{"n_layer": 18, "d_model": 256, "n_head": 2, "n_kv_head": 2, "head_dim": 128, "d_mlp": 704, "vocab_size": 8192, "activation": "swiglu", "norm": "rmsnorm", "norm_place": "pre", "norm_eps": 1e-06, "positions": "rope", "rope_base": 10000.0, "rope_fraction": 0.75, "qk_norm": false, "attn_scale": 0.0884, "bias": "none", "tie_embeddings": false, "parallel_block": false, "init": "normal", "init_std_qkv": 0.0265, "init_std_o": 0.00442, "init_std_up": 0.0265, "init_std_down": 0.00442, "optimizer": "adamw", "lr": 0.0015, "beta1": 0.9, "beta2": 0.98, "weight_decay": 0.08, "lr_head": 0.00788, "grad_clip": 0.5, "warmup_steps": 210, "schedule": "wsd", "decay_fraction": 1.0, "decay_shape": "linear", "final_lr_fraction": 0.0, "batch_tokens": 32768, "seq_len": 512, "doc_mask": true, "train_tokens": 257800000, "steps": 7868, "dataset": "wikipedia_en"}
MLP neurons of a small language model. Each row is named by its layer, matrix (gate and up: input weights) and neuron, and shows model dimensions 0-127. Each number is 500 + 50 x the weight over its row's rms, rounded and kept within 0 to 999. Numbers have three digits each. A neuron's up and down rows have the sign that makes its largest values positive.
A block is one neuron, or neurons of one layer that tend to fire together. After each block is what it responds to, as a language model described it from the Wikipedia text at the highest values.

L14.gate42:517569479534415495439488483466495502494477459569527482494497422521576566482460442546418556543549476558547567491515512443469516469474495493448521413446506530537580494498483502589569438489462451468640504393556472435500461453492642517475581531444480507420475510402442560488534520522482493556497477453439479494447480561540520617532502456414544420537447463490438446538497504539445490510495
L14.up42:478559535607523440473532458626439541552521511408512493519497449482543387477567470482536437512519520561571546447571529476412524496549419481451433448528537495499530386427474532476496494501466437525474517492651579520541586536611495459498484531453515464464477396519480533478402470513547409495465522548465532625480383485501572482514579513547537430467494496476527443539597508392491550512430
L14.gate91:506510507478530511544510495552437491503522492507444593536517508476495488514457461504467478647526496536562544463507490476504466479412512461428488402515465479548565431487468476506552389462550505457518485499567587543462473529508445528484470461455545505577473449527526519438529565483583455489455463470467475473562454455449491558506532431517539593527513458534493436465511532445641511459463
L14.up91:433518469616484548527450517523558557522446517435446482513611518570495486520592363434497495561474577570426495425433528509582442484532607490529578513549520513479517533465527469460505597578471455496454484452456511597567453467502513506450447493498514487436423470424520570507537529399489388535499464574567536517403575386551472482468520522453479517448610491517581477467482465572502529544489
L14.gate128:507460500450448568422439543554416512521566539585537440547509479497560407462600447501536488550594531487477486471590516557471496452624466449510541529436526509473488505524491494577472463559499515476563479490654452431563589470489604484498410588562481427496523470533477522476518520504497567506511478563615557545489538504498533528489548529491547523493350495486378490499493537461545488476433
L14.up128:473514596508552475458432515523487510334439552510492461485562480493483534474464506445471513559551463586597554499512590512562339558535515536478534463483562520483478536556639537456509490509487548479521511504528473582532493498552515463531407540474598554498508536544481462522554532515440576494459547520556568516419642577532525541509478516483569618505577437483463488504471469494458427591521
L14.gate146:467468555516582508415553499515450525528510408528567542539522359416589506479507497473469549495485480599490481423495508524474488525583617485474494482428424539496566490460519499426418487428447577439451572462546484467451522526373516488483496512508383501512441549481416534498433465488525477479434490503510542481459480501485511465517488512461569443495397441488481475526530496552423488497470
L14.up146:499473559512495448519528489530495490573538573501436453495548545504497553520554520454439516517566508574559520429501504548578446480503505487490495498414464547447560461538517544603526466478529533483466487489588491448510507470545559555516477476509613471506537577466580532418504478435483407449472475643521489486471407392505552429433473497496514489502412567555421512490574580484524577529556
L14.gate153:452389497435476498494406543570448568441477497446557474539556408489506431470387602482497499489501499538504446433463490494554475532510445520461516461450513543424511473544512527472575510507493512468532495442475539472484501471563597496546523473493535566472485501541414597452479521400472470512488567534434465568437499481617575521560553567516574554490452551497544425513581558517551450433576
L14.up153:503514538495494452519354466540497501516486579487441456466536441505541562509508484507530504506505496545556480400452503460553469455563442495471534496517482535456558466535524498428561448437462497441491535463490508470435471487534559523508613555610439417476493505520507478465463540487451553575624448511543428520533407490441600517601416522571587483518471528607474559563558540565459456506594
L14.gate214:507470489445468409514535534447506482486482507418505586485511563582542552491469445471583441548544474521418540378495541432477467514538532537436550471610469516530533446469528585428628431483493499417516550434485528441412430415501573455564475497431447454508486521497469455423514521430468578559529413495541512422434488539435481520590482536497493513456559488557420571505567629506516532561520
L14.up214:523436483412416452474508506426589498494519517432499545475457487485523491487530481578549493487528556592506515414527518461552474548515501521458407505522524514483492483467496491430492553511429466477562532457514543487341458529530508507510523529584505519474524524478482466433495473456508536540498538490592504511483567519383582483667457571487487468587508514491442549449485595493475552581559
L14.gate267:475453482485503467413482536493530521518415465467566533411478434513422534489511518476456484502555494374503498505545396453511595430532475507503554465457489480556514476561478504440542452571450626455506504481475481526571506473599488423432536554569417552549515596499515588492496531430442500532649506554575470608503530523601503529485435505555580542516430530527521553357486493560420415505434
L14.up267:452495435468450458504423508572575501522575530509497412505519526499547508424580508454435574579526491547504414537511506456464547513571470519554557513436497626429468431488438445457552484457517514478581500523521500541571460478495485434548523478386504492560425423485483546447495603417451580647558521533514553556491498511466480535578439372443517489444444437557515528389458562477509416491416
L14.gate374:509472461606505478490436572509523485536449443523554499507518501454444533405536441519497498542429570530474428510540512508601538532500490541537464433450473515559559518596498600573501503488480537449518557447525450344535495514511529514532616438515464464543470465587533539615462504448471512495463539443527501466429476423581499514466396556539543495447482479483561539435562545467572428549539
L14.up374:468465430492439507504410549465467475518520499486493496523489555501502453462477581506532533414433428514462524523532504491506552483484486480528390493496500503522500443533524478501626533542458393606551467538518431530531466513374547511436531482431553517510455533352496457506525474471543443466521542488528540532435467599460544527585477551459559533487481489566532489492547472454457484543457
L14.gate388:462456503508401396416440536503537638411478469593459464548612489472412584537421489418533568491530497434508558522513413512442490485575485546443485464496477447390573519468545520519451419522466514370581531579547566385550581485469537433466447537457535500430546509566493529457530578506539584524560554485524519542476496480484550541541492461515618532403515433471511488528662565530412457502507
L14.up388:482472504497505530445548518493541567443502510565481457499514485611501525446440517578463451464482433530600482506533533437615501472463519442486515475526476532486481633474530530528494511475487494468489538506620544378454536487579500556523618552540553495458445453503553574471470500429551580456548581430577452546434528595596514442466488491540500450520546503480455601497592596466402511518547
L14.gate411:463435496484550497471425518556489524526462494478432571597556505508413403547495441451472501463446528550510500467541417504473498542443577502514508457598547545466488432434463581480596467408489561499538461487541520482433463489556519476455421518503487608422482465531532526483551510423513450583403448532464400460554566488554566495585513496451551500523510539507420474470546469525508504491496
L14.up411:511543486491569488540414508451530428473477552553516547428510464500515524517466532466499433432503601498506512529581520430484521483489416498402576494563559568445479480489548509489548565467433535505479602553455486494437410481503514475443392493480483530422442451445493476395512547427506548529593476496471486571503590471474487570522519469484500464480423511430486502491493508528483441382563
L14.gate520:561515433520580461540409581544525526457515596526491577580551511494508507486445518486482448488548506437455595440490524532518481458525483460413520396580484472481550526563537512504464442530493563342443568580619483516487422493568543475617561560392573462524569466500540492495467485458479580487518469515545468583463514601596501437584525492521575493512535498572482550471547507516492561513487
L14.up520:483582542468547441490454477547520445493478545471531416481516534523561503458522574497461486385545580475466630501512439469595506479429409527550547520503515510521445564503532540551497522521461500413529514522506445420464472507518572583549501486511477440371488445430537560485491484473520498599515467500559499533567503414514493558477444504517564521546404612548590513570559452497483574518523
L14.gate540:496529501501525488549470548602557542440512476453534591510464464407460460510537465556578569461512488419540452501445460497427476466543408453544484436464502522508531510560488539540485463488488460453463568503534476418405491476592543434435579492402481448561480448464531585411528464542546538450470585439474462538444493663462541511539461508521550364514536602554520515548540439476530480398574
L14.up540:492495544523496441448540462461516595475483580471427456504542543489491496532488448497590570483434613510450526518452513475457490602450450570414469525463507460544489508455449503520477519471586524463552477512612493519451526447518623549504543550494407501508591508469463515469581550428461550498572535464481477499488499574467517542533425509566641507618511497490528621570496534441547427595523
L14.gate630:497331457513460491472438488520517515503484518549501539604574475474539387519440524443515511506522476584523496467490537485486498528518556538444467423462586507501557546544561428476537452466506575380465524416542521513462501586477552499488463486448446502452466606532419483508460487492499591512477450400443462524448521553589553509412534445578558472490518414357509532451486499439499464498495
L14.up630:526490434453498430489425442549646519539483473478518417429534489579478604552425493482508448421527563541482494508476541540543426496537429520518523486449563527551553541523488478485472500533503488486536512507523463512511496528457513410414443605467488509440503516458439531517498446388431487513527585494593467541577485458534455502478460505509543553583448462495546591487481530521349526567513
L14.gate637:465424455451523483439479501459496525499431518498438517448533507569552447465478581466464498449481407457482554494513412494515513552600529545428434485501495440529496428509465379483430477469578596466575532550490467511440546528507549544533422506515480430590571477461538516478528475443509483477478474510455538453515464546515494475450494500505565594481514391479528592452587596548445466373558
L14.up637:437514522459499493524588468569482524399501369427497491581571467445507483507407563491449440448479552500450530529509345449559465461521587566512501425515565519463510562479477601449511462508535466464449506499501428430562536492474522525575581460491516541504543512428440493495550400480547521475577450385460546459507440499491521511407488548541536583504506502432506519555522586524525484443526
L14.gate652:580452492421523465535554574554601565466429434478535463490469477474504566473521482494523534500498526481493457486463591476519503418543468526591611421411506531505512468501493568533453550453511536517532490558524465491531430573523470484546608564450411532423550496466486518468454523483405500461543462526539530478481454495545451505527450567468507515385501520553458481472516605544505474518561
L14.up652:474493481430513551481506425531505482483460524512473539540468488548459466532419486484507457588541477439599549497588558465561452487557471488455516406510485516532509475526504520538459503551448505439499609466503610510537459448649416467504495506547403469442452558456433512450435457621443456432578457479479561502500587505431533555476593552436496470563499529514430418424498550427502528415593
L14.gate658:423458443496528546538451516543398615475520470485544465592468504471544391522503452445490457468421504594469434495460524570471502439512481504559519511565515519436426452458630565493439396435522478512525514449525454411560412400520565549493468479415564488487560527497546460491457516508524495450471481467571532555424507560501541544462431443491488493573478527488364508501599511610463493535399
L14.up658:506484501580398440587489452491464523597594600481536475542532528395506432534503530439499482426469523515487450456566549403531494423520548501574483476512435521471515406485461566522514409454478536443513571533489435372550417554471558505477559615441496517531568430545506413460431465440464464531533459470577509529541509463418546496483467586530400470459444421524527538529540550523409460528516
Description: Main verbs right after a subject, often the ending that completes a split word (thre-w, serve-s, focus-es, descri-bes), plus began, continued; also first surname pieces after first names.

L8.gate531:421449566591454527521574425409508468634432515533610469482520472429454507467513448513493458428514434507544451517450602570448537439492520535485468558443488448411508486451459473505586495459461465469513507597511570461480473537471427502476486473518536512553535505502413613472537453467623518476492423550489406541495481469496475525529522524505485487515541595443510485583507616501461436584409
L8.up531:504495531492477469480443472501466543444448506485506477442495485469479467508477569462494483515536506411398540460468407432382490484489519457440564375483473561437502478577503591561566497520471414550586437471491443524464492498452460531411448549559500569392509535552494498489593554472445510490355503474484442512522467535532593545521474526470537548492461415500484528452527428507447548543529
Description: Final word pieces that finish a split word, often in song titles, names and table entries, e.g. Everyth-ing, Why-te, paleolith-ic.

L12.gate86:454564523518540488554431499532519500496388431609461538546432524493489545520585499396539497499418418453483424491453560604530472535592498455506533521529513510454469573525477465433549452581492575508497412517541512509538460558439506483509460483451553564471499532454527423558429454486526568400562535520563497471499526507600599461563427562477456620489476565334499622461529495517485537501442
L12.up86:455484471484558565504541527498490509541511495461512428526467471624503503478439538496384477443421558543536498547445476481521504492507569505479528599535485625473543451563575458509483473463505504501556501505515504453536385616555574462519451569521534491458469454540578566530512515593454504515427457479490408427572472534476497426506485510399456558414405531484516452418552587544435503397510
L12.gate148:465522505479511531486466575509522524439463501520427484460482561502500501448470565447521555476502419488481564468480551517487533465548501601492488597425535487465503577445328568557508400513508473511590334488497542408549460521444486444499399462510480528458526427429520496530517564501482505436479540509510475567533467509528529525516441547459484524535459532487481458498495513599428543427475
L12.up148:566408450417581491539463523495523541546566379464539516534455460549491465470554578572413534469605508427595446545536496508519469614465544449526436464497532483367483490551520495381514376490514532455507496530530527378552488401476526522549534503509376503494451548506439579527535500494470480499470523598474467482387506526463430484541398401538604512548539479482499597573493486480540545508530
L12.gate280:477427471502463486522537472516557533502381480560571580573423481508446410400541501519496548515433432527579547614427579506398517527502585486512561502435424572423548573495414460510589464489430410481564457542446489542512441502531530525513482552545513599438464543440467408499492505503588467444570462464564499429486455544588553531482390502583570512483444497503503487484519501533438489630538
L12.up280:518453519405539414545508519639474513559590513424486401546460517569527480510587502515435445476572482458566476444534489439422498437544485462580506537470561532553505504586505457479522359546495432517504482448556590367435410473562482465571467534472508395507463547544436442464464457452506467440456479499527433561481436529568440531533452481581440541474520655430534486499466452473512520419554
L12.gate477:391534513485489440507606571512529495567440479448490449548484531538537519542496554504507481538479458533505546469482459453548469476444466493521525505493615564463464562423496598432438461465527468499557484492423492431494508448479389439471444501596396545495489475610514564515423480465451590456615541507552458490494450569535531532562440464585494494482531590474454511499549443457526489457490
L12.up477:492513410435434467626493592626540475493524541496501551522461505496563458484541572387405485379510571427504512518471510517521476482421494475619511508523577458508577496489512422525608384514496490519514478581572590538528420467382441457509486536481507533507473522583581556539460585505369527510532532454518466530487365501514523518552452500549578513503487581430487470571465507564452557420541
Description: Word pieces right after an apostrophe in quoted song titles and quotes, as in What's, Don't, I've; also mid-word pieces elsewhere.

L8.gate136:522513520412409483461477484620517463517537465421539514514494454510453560481469505496442446532585459555475506493433477504484490575462543591460577579461456448511532500466444523381501395479521533398459408501604410544402479481605460462506544470447507465475499471511511489525484408506480566497463531471455556538504523508445411439531531501572471545519574490526573532548511561453504553664550
L8.up136:512336434463514494491499594474592457479559605474585433523443478494432470484497519462561604382548594512466463444525572523489510560525535423423411534484549548442458430541479481428530414504485534503457509589458538457502421538468436417537460477533503532462579512485490508391463507506568517499432497568555538486466518474499492544442478453483532404612439467514425461449503425487492410412604
Description: Split-off inflectional endings completing a word, mostly plural -s and third-person verb -es/-s or past -ed, as in describ-es, level-s, reflect-ed.

L12.gate131:453472585488533491438497543505523596516426536500497501566538532447467562470438582439434449554602445527479428554548518502479478446504492508486487457577499445502508489443507551519484489489470646396524451527508523457452528435406559509475550522444624519439532524437486522444512561453519480555450431498548506574487490565542448488541528524432593507562499577468426466513627456615517506517473
L12.up131:553500484548576418563555561495449542537525480607361488541512573545531415430490506497549440470471434521542445493514385400604427532454506549483587467344483501486433545451447551570576579507489462448544586474463429554535526442508479521509472498487528538461509429510459490589480422563505546507511509481496524517484574575613484497454472516492489563494536535478502443596541572444491519519570
L12.gate281:450422506505469423506438531530613447577500492492513471486443554471452502476488452515518520428589531496418549450527532517445522546559473515565499494491514478518499496551578527496543498456539484544451554516466524422402423564468495384431536464538451560470508473545475560429531490500408467552556485494524475497471456458571424524556435563514533518529380545555396479427557526564443494473505
L12.up281:419481564489557467424571527455477550571485499440507527411503542508453510489426502555564513438566606515391582492557502601610484503479516565409435433517477513542369510458527499492479611436486520471496481397404480559493378529485506472446434471623479475391511511547559490520566529537548469541591499444548517470489560552509424472554522504475471554460539439473423424489551529531451507465547
L12.gate504:464464481517483441499508511474457573481479524608528412401564545471472540521449461504481472481535497571513557518512551541498423470473486543567503478498484508420513389444566511456645511456420527399546440485439517470515482529564519457458389545488510548499562436573513536451498430515483551425507506572587468463564492494471457514532436493500588466550527558406524545516521493469575467513550
L12.up504:526635523489595460450532468557475510573481493553492451483471520549441460471524449597481518532551492514507460508529438480516503573542447587534495440434509495540510464499537370550430561513506567486455551468453526481574578481477606507462554572554540431475457480523575573550535528554537492549409471512533493528545504453474502484574491515477544491484588497574594569553499566460416548566506
L12.gate585:462516500485471578428509519519464501493434533501510523436515523531452504474484470476483451501464418503494458453514462438445449415460550588510523415545559413496473454454462419533521526417547546546522510479570485500384428540584462459481491538460421501521521490586541461454435448505596491491499488562444507440506558549505587544508501540537409529589480506417414451469543503599492500492521
L12.up585:458517443429580514464447553598538508594440535462533501421484498545450505466501512430381468504508517579430527551431516567433451522494513613581532470478515541560505529505429521549587486478497528489655430526474470477495495369447453530491458487371447485434475454549503458442435454491419509507528504602425537512525526504505500437470449483494553497563478503508548464444698565556580516467540
Description: Fires on the token that completes a sentence's main verb after its subject, mostly inflection suffixes (assert-ed, say-s, succeed-ing), also whole verbs like said and met.